MLP neurons of a small language model. Each row is named by its layer, matrix (gate and up: input weights) and neuron, and shows model dimensions 0-223. Each number is 128 + 24 x the weight over its row's rms, rounded and kept within 0 to 255. Numbers have three digits each. A neuron's up and down rows have the sign that makes its largest values positive.
Before each neuron's rows, "fires in" lists the words (lower case) most often at its 100 highest values on Wikipedia text that the model never trained on.

fires in: "new", "us", "approximately", "high", "ultimately", "low"
L3.gate130:122127136115094129100118143128161092132105109146100120133144099128076129113133148154096111131123132128089129129134168108130074129140124148140142132120155155098121113093123150083118111124128150149150140155167131162133155078130131175150145129113106132084121164162140114131094142124160092106100120161110117179142151113111118114115070109126123153122142115123141141147155116163137168157135137101127168136130087117120088139082167118133120138119155109150087114112088144029155112174137111120124175114147138147125169152102153130113135129152113135130062109151101119191101133138146111133114128156146128132123125190116128136117133126138132134141159145131086089133093157157151149100135
L3.up130:154077146123110115101098123115157068132171110075126120153139102188128102122105124112165133129140129118128120096133096144138138117175125100134130103196120137092118152132117164136136109088135103123126107150138142133147123154124154142124116096112118134119128133139141120136121095126146137118107189152148101115143096110153178123103106149131117129120175105124122114111114155082149124163107101151145121129141084140131131114113163183141158122175166091178125097110111104106109110107160107153124145151133117128120131131151122114153124143154205119138144116142141141103078159104130135115111111111120153109092146171155139173112113127106174094126141185165123136119115150181127105124111

fires in: "who", "team", "group", "men", "son"
L3.gate365:141158139131099117126105128132112113144158117126136118079124129140112068152108134090140130109119146176116160120082148140085126123109111100113132111094122121135115130126189130108146080120132143154137141093145146153130091161103065168134135147142151166081122149136121088146157130093126112138101144070142147082123163145169120102143093137155136160173148131164144135140149144132152163116131114091146130172110142142156088117156110129122136136110135168129143091118143148142124125119097160145123157133139179128129161128101108099133129113136127131117134145102093122109125165129080135147114190150120140118176136137070145059146151100119128154138135095095174122162139129134117126136143
L3.up365:157139153098144078155149135133116192107151150121130139154134186157145111139111115117143112096145142193118152132130148168147125157139177136148121108072121127157112105129134155132164127128125117082102125114129163163145121145120100088130138143130144114116118184128186129131193154084134165090127118121146124119138196110199130129118130154112114129121119115093148164106120124109104127089128120147140143116127092139130077112140122144130161125108096114097156146151128152171128135128108153131135104141089116123118133111136141125125130107117136073118147142114109108097114139135097113130119132111100125120152130168116141102087124095146084073139128089112116107140124164129096129085159

fires in: "during", "1920"
L4.gate510:158106149144118186139157147131084152101159102081153077126138121075088155143186111137145105102154105138086133102131107135118098103108113119122104134144114157129151114130093109111105131141137107136146108160132101171132128105108140123121137135085079081089107105144133104124116144138096158170170108126081113118114103114115120127139185112147115155154075115133158148121120089183149110119102095115137091109120134103150182149090141093129114118104132112112146128143108148123091133121147138119095154157171158106123099150121119088124140158122151150087116135124127146082154144155109133101154124109117164116110151105128109109102091108138104169132142098112145138131124149143148165125138
L4.up510:155086136121158121162167110089139107168085086116124119097109155092145108137097134165158137113126126174146097121120094105116146106122109099168126141122112149129110159134108087128192119094111144158156144144159135104130130201087144117154120092149136103094112142127126129116133124087135153136128148119128142112110113132121143169161136142129132169142132099113145150159143117114114129134105128149102103122165139131145151118143138136130123191081064097105122146078125128185156117138070137124126110165137109090111128131166085106077139138128085126141124119109099140111120105126126145114110124125131090126112098117122143151124144121127142127110195135105111181153138089102122112122110

fires in: "most", "www", "year", "mostly"
L6.gate241:171142157125098162132132122128053123142110130116127129143128131104157151147097105133152125098111124152114137150092137137181129151137146166135116115106153145135150129120171132133135170131127115158158129117155140113156101171128150112123111105134142148104110116094059109098150125120129173140051105134187201149134133133081149080132121148119115171151140093137137097125142117116138147144099120149096134094158143112113128100126094197155152140116115116127148128110159169124131137133117137131138141152134115116171147114151146083125111127104114146111076128102077182196120115113088114106125112135134111117087121114114121109102130133143155119107125121146129151132108120117129097108113
L6.up241:102156138153133185088102123086121140110135165084124135096135121164148155134135124144135133084144120162129131172115140100142159131092155157131094162097126114149153132129103105130116102098128160122160181137148104091169104175131153127125114116074096146138136117146116106129149109127160122169135152115124129084100134137118137117141116178106108167140089127144140136074131139111106123117144146120172138178121147072143094104112100129116135129145138120141120160165125147094164109134143101141149142130081115160127166174115126139122107137122131153102070075112146126158140113119113134079143157111133112138139144125133126124133153085137142110164160117156159126190121087105134128126094

fires in: "of", "soil", "soon"
L6.gate133:115173080116132138132109131124141133167168111125140087096106112084160111116119070127102134157141131133098133174094109159113110118173176146179127135172156149131118158106090126137110075117144120116133091122115067112117103103115142128125118113176123163082162134134100157132130128140109134111129159137133161114148155132142180160139146108113146097179157108124132121123109127135096113130118146134126136082132119136155177118120138128101146119168143119126143075153109151130143156134156077141143158148129107157103128117173148128166153108125105169124165155098095146135117154133127112108131132156107120152115156155135104149122119126141109118117085105091129116104138149183160162117169
L6.up133:136136153054136132140123110128128111183134111113116136116142113121097138112129132152090115119123137115154133157155134129129155105121094147173101111122112119150140133097143136168134116133114090113147132111123137123111118127095126084125076124149115152128097141083158104108107135144156151136126106136125142161114111123119106095105140153122148089140115143142144152073148129128133154126112080153118118157133137138186174113100102109111146160161127162142142172182156117108128137171117107088107088129097153163138068167165128107154176138104185130123142166116141130133134095144108155096115143121137120144128131099173147142129162154096167106125123166101145107158144099184147103114172

fires in: "women", "people", "men", "children", "woman"
L4.gate410:116133121191128133159098144090131152119154161136105158113140093167144168137113109131116110148142158121163160107148141151142172150124094161155107119153116136165129114107157136129116183107152147122114146148117153114144117129123131132148104132119136121104103136116122144130151087089147115161105143141165087138127102116127141146155138174140072123139104143156160105120124118174119137129183138138145116154125112104143119136149169120144142120117101146105117096129122114125202113114127140146182149146100070108128117148156131159121127138143121187129085077123105111129128127109097125079138108109099141091109117114117129089138119083120140083101097092144138101160092143124060150136109
L4.up410:122154170144128158167142146117120114122172153085093136111191128119134160144128123170121096169171176132123155147163168084133139142120163129105131137120110110129121110161156140072117137162151112122102106127138084129106131130099120105108123090155104129161094115134141128116136127123102101120125132112163129109110099133113112131143167148136112096118126118127191095154148104129120182101182102083112174146109122130129106084135117117104114127157160106125122137141110115112131119152130136170138111086093096107119079139112116147122145166101161134133144114086143134074116186106158125088115143131144131120109135101131120115145099143117137092090105098085123136092100105158132131146103

fires in: "as", "s", "1st", "nietzsche", "vietnam", "3rd"
L4.gate176:103160113127104136103113121128097153121123151088120088162116125115142131090101143104150128122088163128133104128129115101135133110132168158114152127168101125107113163136136149114114109123102099155098151147099136169141122172147127128109129136124119109160094136143104093099096137110110089111162114150125158104127142119143119104151187135165093151127050181117102144089123131138124119110094117141133099102148116054077132179139150147150163148162154100136117136122122110136157087140134187135138109145123125152150121139159069156145133138103149092078152157149104120068126102117097160153130102142163135157118111125127107167141137141135160124114092123151118135129143148129134124144124
L4.up176:157091151129147192119114148120057126142122154107144147133159119132098154130154146119184127130124135151152138108153130144106091112089126126099100144173130127113095175181155133122123115120146150136094135143115124104112128124151135123145120100098157150149135157139095124162059130120143133154185104174156144122112119102085148096149152138123070123125100144123122155158114122127092148133070138129100099102132156125129124189138111132154164141118151113108135132130131106108106092140108144094150108143135182154148100156153114113119121147097145115082113129119161131166154121111149145123074081162154129129131113110119152099119117120155143101116108147151104115116170140104151154119119

fires in: "in", "during", "outside", "throughout"
L3.gate326:077123176139152162120139134139124123126150130106148091129099099122159187151116134132180107108104143107112128162147110171108154152136185100165109149153153114160132129121154122086126121121140092125151100152153071126143152112165101133101151092092150113076124131117144144083188140140125153148081093126133093153133115128139128116146139124100141174160107112134150152135147100136161093129134120101163127131171094085118121141120143124120128146121118113155129156085091126144099138122140122130132134173136097123140107094092114099122144105144128131109175126112108161140112125134123138095144128115165152153146136097099126131090108136136071127108162138168103112102143150121159167084150
L3.up326:110151148134091137139126123101107128105129122108143101150073096113137141115087140142156150130093126123105130133103095167080166135159173137132093160170168155109139155137146129066136138126125155144179117214147084095127113106136133157099127123127133121083079124146110127090133120145137123159072106107120149098143122124099100117163146123143127129127127122111158171138142136108160143121140091101154154123129094142145184137148133127118117115130172136159131119148114120144088132119144114146125194121143096143155133120088117121101173129124089089122144154120119139136147133126165173144143159126147134145167152124105132110112165116087109089107152169113118114135105150116119151123150

fires in: "can", "would", "will", "may", "should", "could"
L8.gate303:093144068122115151118176152129139127145119132107116130144117134149089078111123118168104136126110101106110096161129152119148154157121129150190083195118102112132132105114159118114139140136138122153136139152113102117168100171134100143152118140136147136165135133110093148055126155178136131101134133167126092127137148114188132136115094131144126137138135145125150117116141108104109128105111120101104123084119093139124095136153141122150096136109093176138121121163132104165168146155103098115133125102129098134156130104107189157161112108101167122119076151097109160135126133131098140137161124108088117148160112123151080124106081144084112142126110110155104119140110156112113136141151
L8.up303:109129081105124158147133132159119148169081129141133141128113134141089132154129121109100183106139143159107132131105146173140070109173106115132118120133128111147136144057115094126087139150118120131137125124141151111158148100107142133155126152120167118153130129145133140105101130119140134124130124152100086125116110135125072155110080152090152113088105155118093119143133087099126160118069168144132126128152123130151078099142100125146087117064098126074129135148106113123141142117088122084099107107133101129133136156150115094104140082154117107149114181135190134100103121128118123149114093141116102119138110103127124136146103141099124129098124110161143129151134189110137116163156

fires in: "second", "third", "young", "younger", "nominated"
L3.gate220:157103103137146171094095120140129140160111100137117124111132165121130126091129149144117154100103099122117118111098103092153131123110167167156169159155147134142135171121123166142132152131169127158114104101154114178111149108107157096127110137120155114116131151092144086146154131109125074174116148105136136128139140157111109096116090168104155137149141167117140134090110129104161120177143169069123151088099140137177140101151093138143163134145174123126123170166102127170133117134130123109118125121157105136127112141118115133111122150151103117109184147135145144102099116103151148132117155106164160145131139136114103085083098131157129113142136125088098138140185154179135145112118
L3.up220:140072120119148120126126122086129157159123130109121151139123135116072142097120180139128136098133138158166112133151116123119118158142092173074117117139112090134113142158139128130157085134126142144169092118111159136106132118116166098075140127127135178133143125133161132108101105142123098093178172097131145129113166141097135145145181154145101128131107121126102143105135121101116093113159143102101098106159094130099120159115142115098133142137138151129101088137129161146129161148187102104135139162132119105130183119117089126129171116102114136097156141113089138122116153155089091134095104113193131126139103128158103100107156121158179103130100106136094113121124120152152154120151

fires in: "under", "with", "underworld"
L4.gate518:113129127131166155135137123140170127118116123130117130162103104147129141132121105136123163099077132121105110133110145133096124175139124149171118134139097136139131118153117141107118085128123086166166146103119113160157133137174107134095160158116177135135136133106113100094135128166067096149090133142096121146124104134091148145139097095091109171189085125131153152156128101178133098096050089125102125128101117135151094139095161139153143106134146146109108109119081158156115124109123173134112183125133140129154121154140138132132146123088140131104156123141161127087132117116133123110103083153091166145143128145117146128135171136098122104114155095090122110084162148145119127128148
L4.up518:144092133127148120174091106119136147099072132125150150086142103103160099107125095157143065086122116162112180118138083118113141094122105127128130137155097121108133161098138121094140092145170121141201167150131132112156110118128108122160122149148137050128120122134131088133103119121128114118088155120102135084121136174138119127124109132133159127096104125126143158125152114125116137081085113111138138181121089112144143126138127109109134128124106089116107131144156140158105129148160163141147098128109133121171136161135136151145127073127140128128117102121123095091112097132129088095115103106110148148096148142151090130096147148118147107108101119146181134107133107136142092164168

fires in: "he", "they", "she", "heard"
L6.gate532:145120098121111092100113134148117132139127110146111111129132157122111096104123164110107120154121133146157128160085067133130083100154131106119110159094158143050137105117094164116111140149151121120138159111096103160137130105120151093127119094149132111124160150143121164159141134106128163151084132117138121114152162141116115125115127126121140143120148107113147098145172146158110139055146120134131116075069093124097131118129129136127120110102116173138162101127112120111060151135096125126132144151093145106149115132161090131163090148163146154148159125094103151156144092111115130178163144144131132090148136143144117116125149135079169112112125137115136159119162088147088145109167
L6.up532:110120112138128097121091154130123067106163126168111145166155173118161149095084138143097159148129067099158144139163109150099113106139106140131148105162101149123120093067107132151097106085137160127090135100134109162135075111144158154121130147128158092130131126107152160137126121124132137135115129106117127088134141098120080115112085095107101149112178140165111147128162116150163147144140129154129136093148147116093130125102128158145127155116124142094149137132148112146151140151133115145110137167120112159130087178128104084090096117146099081134155108125179117072147115134099111135135150134125148114161163149146144095111156135136155101128153127148160125116117111098121104120139

fires in: "to", "included", "from", "of", "including", "includes"
L4.gate90:151173135147109125179113082104109096167111122119117142104135123147157151116138131112116119166118116131092133126165133085083112106141111135122077088115173149128148143125140145120146127088162129132113079128162090174151140083119175195101116114082102155105139141108096097124141148123115099113117115133188102157129106131155137127147126154130118157139117152158100121088092120138147108110153134127141124104116113136136125130101159129146125161122132149139137108140103145070110110126108153126102171166149109129141104150155132101097165140134122115109141157125182121104099150127120117082160177141110139145156096113159092147150110123113155165143127162093139145111139175129095118106108
L4.up90:098168148127146154122152113097122135108127108141132115177133131093139069125158093113145125145152145112112122166121112109070059147113135116100188109105143130129151103149119152145069080169139099128131085145153122127132116117153140188131103111151124141080137124136126120164147151108134122134128163097112102142135118109144134088130154131086125120143139125148123135223180153117142128087127137128133130095133109128109158109115115107117124109140133143114104121144108165106127114121103194091125141157139098135124138130143168114142105114129135102121108103159116131167135150101094116140130126113150091160138110073124134127112147107123135160121133148107139115146147160074131150133073

fires in: "who", "they"
L4.gate145:097111094121178131171119152077145112119138145115143111149111125118138145117115139149116146110169150109142139151147116139154103084152151132128168141105137101127149081113091148134117094106132135121147074099142152154138145121129121150108119141121158129137146133165144118122139138113157112143114111141122139137113135102137098142119124096148116156145104116112166115123125082101143128109096135110177137137190118110122139098117101170138103119095195136100125166110108119114155122101166195107131113135108149112164120146116092125114149123161151148089125114180133141108144107146129116137125142090144142142151151124090102060114141106056140143100167141075153113155095121096071144115149
L4.up145:097137132144163093155088138099106106163143139113114140166117130144144118111114190130102150141143111141122116150130089134148081091090118162135180160112152116118138091111114106160135123120143133115122084120122140136127096101160141074117135149124147118130118139150134127098135086110163127153127139136096099121107129102119077171122137078156112142167131123145166113111120144130144118096084146155154140164156128129128108093106094196133141155108164158127157153132107108137158158110158144159164156145104140086154149125106138122168173125156125134143118119153082162137164108136096109115137127087137132098143144146142082103096147104118157114143159158112152093142101158124117169154123

fires in: "first", "third", "3rd", "second", "1st"
L6.gate197:141060106121109138114114098142082142118133155139150091135174139145143103066133146105133145103131098109123126134100100100137133110129133117108126155178161120076138118170128127104127162135142101142117147135147132144097105161148161118130127099128116143136146128104133127102150111121116104108133129152159130151122172162128127153131121118184065134141118120095129119166163127151094106116152111115118101089084135145156126192141141118142120159170143120129134096113137115114116156129164106108117119095161117091118138086108076110148152127094088110091113159144111143096088139113108126123087119121152131107125148125146123131120144152104162094164132178099068150134142138167168084107128
L6.up197:162105112093123117086118140162106077129110136100142145147152154135121131127115110148074170101111104113162091141152167112126147095112107144104155125128140119114138128131164126168149121150099070149128150144127119167117103137156132122106133110107148147115176136106125133118087131140143122119154112122150140131137120153155124130168148120164143118089107113197183088126124134104148110102131135118162144121139151121141155133112158133115143143130166122148091133170085137098076123134137143126139113152095146127158144123134130144120089156111095143123122159107173100115142114162132146168096122122161119131119135166113152109084131157188129113127158053144132080109094116168181110129115

fires in: "from", "by", "to"
L4.gate267:141139099133088172156111161148138133097156111140107187129173159135126129135126114137117106110096114125099141114137112148103145129138126149119090125136193169160118097110152134135134136133127085156082127110139135118151169121171132157130118122096132160106161144070135101097144094089151109135145122155167123173135139145095117110113147141128107150109101159117138127108157189103141117104151140133098126096156110132120110133117173151178152135131111119130131157137078104101112107135126139138155143144142104104081093150144147152152134179108133149076155113105171123140092091115140144102167094107112148142115129161160153161134134076111090153119090126142129097158121103126119104122124
L4.up267:101115120138170143126104155120139134104155141114174135101148168145152111127197060151147183099081123104180154090163111172128108162119151117126143107133148160126117116126132155168144118134171111152109113130133140087101151159152108155119127104144166159123146134121107139133150152147128145146143121165138128137156088112123119132121149137139108119126143150108120124130125111102108141124128088128135143113148102129128125121101153134134133137114114074109061163131194112088108107139119147107156096171106108137114132163170144082125120127135145110120128126105145125105102139109169171152176100090155163141127139139120143164159131095104136105115154105126117125102141187099127158094124

fires in: "all", "played", "allocated", "play", "made"
L4.gate201:123159095146122083116104109122122142083137176117117105102144158121134098098123109088097144140134177109095158156131107138145135120123131151170098128112119147148138116130123187117126120115113129139137145144116119144166126164138133127104141146124139117174122116143145088110125131112158169146134134116126144159125123071113121117117155127127156150101123183159137164125151105128129111107178114124131153151162123084175075140127095096153162081109118147082088153143149112074095150101141136180143149114160110116165110077135148125119140119155134122111108109130096154091126140154150155173123096103122117156155145111125134126125138162173112133131113120149154129069153142126143164168170
L4.up201:143148148090120177124168134146124137184137122094134154093183114118129157086086125173119096125143156131085146125130155115146114122153125142139125124147125140125112155139108130105123112132112139104137117153120136143127139127127114109129155135134133123147110173138142107138163133117131140090128147119145161138118128142079109110151136111144124131125131097138113135090171130115085088143168135072113131130120128125112110108090107063118124074097108169105159131154077131131140161153118102167131139105108159076139078149134097078097139120136095095109158106108123146077169144095171115120112155067133138094104110138108119139134141121129152127123139098146118105128105112147155209122126

fires in: "family", "group", "board", "club", "association", "company"
L4.gate116:118147086145127141179162112126121130164199149124130099164108144136151128111118085116146125142172142146153110079138183121124129148137150113163160163114114094100135126136146165106138118138172111113098160147147188127146100127097127119157109146156116133113105122116164108138123169100149127137150138196175159138141160118123079152123132168149134118172074107136123098108135062130124103145097098149142115131124113098113170143117152136147125152158118082128143155100121095126136138148057138117151127138122134110114132136099130136107129174128114138098083124086144132158140090126124122116096124147141139129114114155109140126105146093127133079158136101141118135146106136141118096124139
L4.up116:137143174135109142101127160117086073145154115147129127130121124120150100153102093144104171178136082171123158153106125119108138110098114160114115143073125157162138118098160140134114147117118132119153143114127111098146084163114114099142137124097157127152134128108119132142147132139123059110096139132154130078092103116118116108110067164140092114156095116145101152135168112106096130138075139157141129112152090112139164114094131132122159100122114159125133169120123131139144087146139108128080079130114151130118120141109149166116111115120106153163125102117145103187123112114102118142082090127109150152125090077089115106131102143111135147130142167136153111132082121115116137138158

fires in: "made", "played", "had", "scored", "play", "worked"
L3.gate24:135116104137183111170113136096100138122127122142109109082099139110086143097097127082122145117131157133085134166119147135101180092125117138117140124161115142122089172145059135123106176108123095139172121123124105139129101140117100135114121128169132101147099118117129115112085088125100140117119099145086155139153123151111143145137121142139121112162128137122154138076139047157101093107150111137137098129108084162155130160127152092133098127143128134093089133166095133134085122123095103123132129130138113139135122111129086134131133180162135122126148146122154165141093096133141166146165125104163126140125140167143139075183145151124121159126090141117130163147114114123152135147117
L3.up24:108107152093099099142144110156145131131128086154103138152094111177109143118128128167135133126101137147157104148086129156096161118151202122140155102147100099110112163139128141147097123111089103159161110134155107155150111129121119132119121133135091113139122151093081114156089125107114164091119118149124143146122125112198096113115088118128146114132157148162110107103148160118113120113117144135122157139123113130118119163108114120145125118087102125125096128104108113093115097176117199140153116071133136127116133140115100134121144133181139127091116143118127143123175161110103078090098152133074070099118104123134112102157108109119171166138122135119113126135131103141164159103123

fires in: "as", "in", "of", "de", "between", "on"
L4.gate512:106135138104115148101171140110141126140107109139143127097128121121129111094157140164099147097111144109108132157133093126131087123119129107103111126107146128106110166134143115173131164120133118142190093143146098141095099113134106108152132152147100149065169115130123091074159118155133144150136140134124116127126140120095119121156111120115157140162139109086114119097139113134137099112141108128114131102171138120106114155108130177138129143140122126152109101147132128081172145121114133099118111160141151124133150110156158148144142114161070118123162134161150162112129135128111105164138106149076118152127176185161157145110139144080102139078124170116093088163089207152151141132100
L4.up512:128116154119160112144125124153117121091114105118139141141131131152140110094104130145141096106129118118165157126153132133120171122132117129115144134144095098090136146133134128106158088164143142144122133093119147134124132179116105110119117117154148178145167116095107103143124129133134129105202093142143096117142216145132106102152097149152094152127149105140101135089118115122139117131142110125159118125184163132112136142122140130119116100117133124119128092140124129143165169148105129086151125163122163212139153160119100186129101147144153129116163145111130115117112096105152130115092139128162099123116169114153104160181122122068155117149188165107088118108116144152124125129088

fires in: "for", "to"
L4.gate520:108182108130129134168126134097109152122114082146150165143143145083114135088146116104124099139176110129121103117115163092119131171120086138123145176106142155141165141100141127156131109155121118117139127138151165140153146137116148122134183105120127164151161105125136109134107147082138154087126084128123154142138089152127106125141170154154149171118118082156137128135141123156138129154122103117111174097096140099157109124099134149171100116141123140136126098112104153120113131115138186115153116135113091084083094142143116188116126130191124088097099140093138159149124150107137152118142125149104134113123114097107124144162067075131108152120085144155139144134120147131125145153129
L4.up520:169073115143137132146076143066105122169117147099161100135103163163077163126113130102131118173141138122099129154141092119127088117088104108117110126113136138145134128136127106152153139130163122114094104136156107149103149135138143127109138129131123141118152061125097097111141112159145093146146154155130171133122163123108142132105135141127135141129086111117126126096158081150110119126113114081127147159105136144119128157169189144112153209145141081116144136084125111144144157120097113096103110117123113187128144152162199143141109128149145136147122179125133100110157132100119136130146108117113144117098146138158123157154114151128129150088154095136127148124132117107094122117128

fires in: "however", "so", "since", "soil", "though"
L3.gate368:095142141180104130136152115110134090085113121105166098151126163088137111144120107126121126135133127132134140145110156141127139122153097121107139171121147129103138138124146140117126115156116135154103110128137133133122143109100133152130075145082115113133176114115149149161155142113105125149119155173145119107144119100131130109167114138139138148134139182156112109138100085139162146170148101189133123082141101162125123107120146124168148116134129157118119133088157140147134168120099085110090112191123144117098123124086118080099075100128132131156139146138157121123131112160173146139094107150135142111139172115123121152127076067167116132116190142080112135166164116096138130131175
L3.up368:123082112088143138130154116108131152096157129114180136145104129134143130112182166143130133099104140157166147167108100111113102173157108084110117117130131128144089137121145130139101104099067144099151125133118081140166154114119127161107126112120156084178124149138132139130178117116106141109157140122144122150137172099141104101168176100136104134166109136118126202181138123112134161158128128135156121112144138128115126113160106162145114156093125148122107126125146144146147135091119126106097153180139122132097094123140125116142153123130099131141149135148122109136140113168109126148108144154149156113110125106124200143118118125118150134161178157103099084125139140078137110177126

fires in: "group", "team", "total", "number", "business", "actress"
L4.gate515:110166165128109081163094151091119162144154133146143150147092098169110144156147135143152144140119101143097135127135145131129102098114151117150144130111121159137130129141140142109125168121147165083151137124108131141106104148127129107141118145167184134151133162108097119098113174087159140115139111139142162097118134122152173113099135131097128121135107140117133138137120175176109137117087099162106147143131162117146114084141137078138110090179129146126137124104099131161126168118118162136161125135148088081099125117115137154160166118076144164146141115129112147110094092117060142136127129160111140147109125126088123094150144139089108154161118108120173149081111140131163135180142
L4.up515:099111166081107104135071149108127154094095126166074132120164108145130138144110117126144160122147116175142146130130142136174143118122127149161143138123163169138124127126131138093145161129127170136119121163138129096125150161087109127146137122125142118111118125124139114144146134100154140144110163096144143117113161170131149132136117180084119121165155076136146103099107157130134138143086093144087149126122164091113131118178147110182110118143146103151135094083130152113137128139119153143138126159155138166122132184099173146172118144116162134164128105145089098153157095092127129091108128145102147079134117119104133144141128132117083147112192122128142141118121152151129122185128

fires in: "with", "under", "against", "by", "for"
L6.gate489:160156099140085133149106178096136120125114145142139131121152146141094136127126073104104096093087153098158147123181109128089158157192148196161134137163133122154114116133119119128150146110105115097151113098139167142126150111141132130172124097149152086132191137127168128116089108166126105110139144155175157154148095093135128081167111149115133151134116123133137127113131101132131140092134068135116078130122142165109121129100138110137138129145121110090108174128110141091142114112129166153148135086113103136149094184092173117125160143129116107114169139109141136128109107151128181114112094088123133121109124149115142125166139131135135120096138125134108156128119123134114126124116
L6.up489:095135130157162122144103105128137130117148140149147180128177166160139112139134121136142110106115138126075131129142109150126105156178135114124099102144162120127123108128140149128142109129165122154138165152114118115134106145142113132097118141121165132094158146143118114135142149130157137103081128147114138115098147116113114147101086133128090143140111142145136171090162139089122142129117150128144107099122066147109079147124128094122149137097107136114075115131134169143120116146087146099133166103138120134126100090127127182133144124147111175092118105129152124115138102126084133133133120091105180108118203131136134144109106060111112191097084106081116119142165124175115171143137

fires in: "would", "will", "did", "may", "should", "must"
L3.gate561:131092149114115134123150145107133109174080107138165109147117132145120113125118137105124086111105118164129108146100160158132124136099102099119108100127171097141136099074103128117113123123134137160152139108164093119175078095089171164118126107120202114129107142168089103179150147094122107145139081136155104133137145131136161173134092136144108115151162157143149115111099144126144153123129166144120147146130119182153095109127119119135108113159090100136135112128132151124151147144154126141146158142123086128105153147146136144088120068117167122166111152113128113094123141159120197107116137114124123122140115143151080133123155129101097114087108162148146155155142123150114122108099
L3.up561:087138105088167137127140077143111103149076145115103175170135133096126132132130105137109138127122111122103172128136147157134076086146083113139122166115135138133150161123117136094107153161103153158127098132122135086110115100122143114123148136103104112094154103101155138142099104173127149146138137159145130123133080179165161144152089094108117151125121094065148153132137060115136147126106158083096110129165098150129086144124172142125107121158126117092104134111148128145158132094145133110145148150163105127144093109131132111137117090110142122081112128113104124133074140148125129153135130103152145100117158089155094149105145119108151144129101127143095146103145125104154126104163

fires in: "by", "with", "featuring", "eyes"
L8.gate448:147116100155111137131072127152183078158150107126111138147122124126109127133134130135124121132128068114083095104152119134103077109116119114129079114090118134130127110119128127117125123090131153156169151160160137141141140122130103122118151147117094169122137118159177129137124130115115098137145119127111119113119142134141124176153110117113182133123192140124116083112108138092154107111121147125124162130092087118103150097124141146113102137117098099122139085158110130112151154120122183163129157110125128135168119194091152178149168136137134183133134146159115152126137132115135145155145194099089125143143150165155113125131114107123109147185145160121139159148080128150106124094117
L8.up448:140148101168108129121123113102132117129143136126151138111129125160131095102114107107138089105074107125148141112150124173109122136161179152131099138079123075137161136144105162144151127131152095126114104142112143144143124154149153164144145157190135151135154135149175160105126112132120099138129132130122066126098136133132109158129080127115142100164100111103162127115176116091135134115132110166133129122154118187119117132108125119138150155123099158129148106122170159140136083128081147108161157104143126120179111154110170086120170117105150104094142114141087155085150123117086143116120178081132138154091143119139119122142108158139131142142119097165117134175139156116140141134084

fires in: "between", "before", "around", "back", "behind", "from"
L4.gate557:108119119140133155166118154105119135105144141086116122172100160134097148118076120135112100097114136082138133116162111174158131171131094138125123082123129164153106108131169145117147106130110073132123132208119113110117128112116128123092090093116140106095151101154154150078142161113126140131119092128117093088135117126125130152134169148164114117128138138141151098124102099103154117093127118121175098141125143138122147161129132121127120145139162090126062132148180148125110137135137117116125146163167102141183148116112159161128113125146141110135114141152156122129129114081111142145126148057147145139140152133130126145140122111093151122074118070115128106097106103089117150096125
L4.up557:131138160145111135135195129133159140129135098106134131177094165145127155122104114119113101082128108123121097118170109125184151118130137096142127113127131136150081083117175121054106104162109080129092149165179122113139135097134130123111097103132118124153172111130139132139119127098135170161114113149133097141138125081129131150108098146162066120145125134130149117119091127101132111127124115091169074142152084149110110147123147121104111097091172109148096156113163138108143112160106146134103153155097126136125136136124136167132150124156136122124170145140151130143130113095149171094143158096108116139139124120145131173138127077108104119120133124142119079108146132116116138118184

fires in: "1", "2", "0", "player", "4"
L6.gate52:139150110150152126160122146104156172127122178123107089112149134094175122120129118131173141120169144127119148155126149108129161138145122119124107140155123120089142114130115130145116121044147131120125109130072162137103135130130127126127126129115153117112091170145139144118173151133151108122156102101098091149131121140131105113122131118123130076079099144101168151120119119107134146113130172127131117103114137121123117125098148164125123135148095127148097135132088154084079147186110139101120208123088147094153139124144153137184120087128076125099116137105160126148150183127146161112156087164151106132104117116133171091121126116125122123118072116140095143114127116084121121132118
L6.up52:124066139122100112148148103116139135071102102144088131151154130154109107126106113115133133126107149078136160136129115130150162112130106089089096129150107163135114146137143124150123132144117087145067151162122141153138145155160172102127126113125152162085108094109134136144102157155149144149129113177172122137114130144158127130133120129119158121130113097166133122152116118154185073149133094125128133145143150123129160132122085149095146155108130104156156097123178163101139092162130134106136145102103097095149173083176133095108130134099124115072143119139147139101122129162112087124104160098120122137146123128114169144091165080141138148118143111142131140132125102078128143164133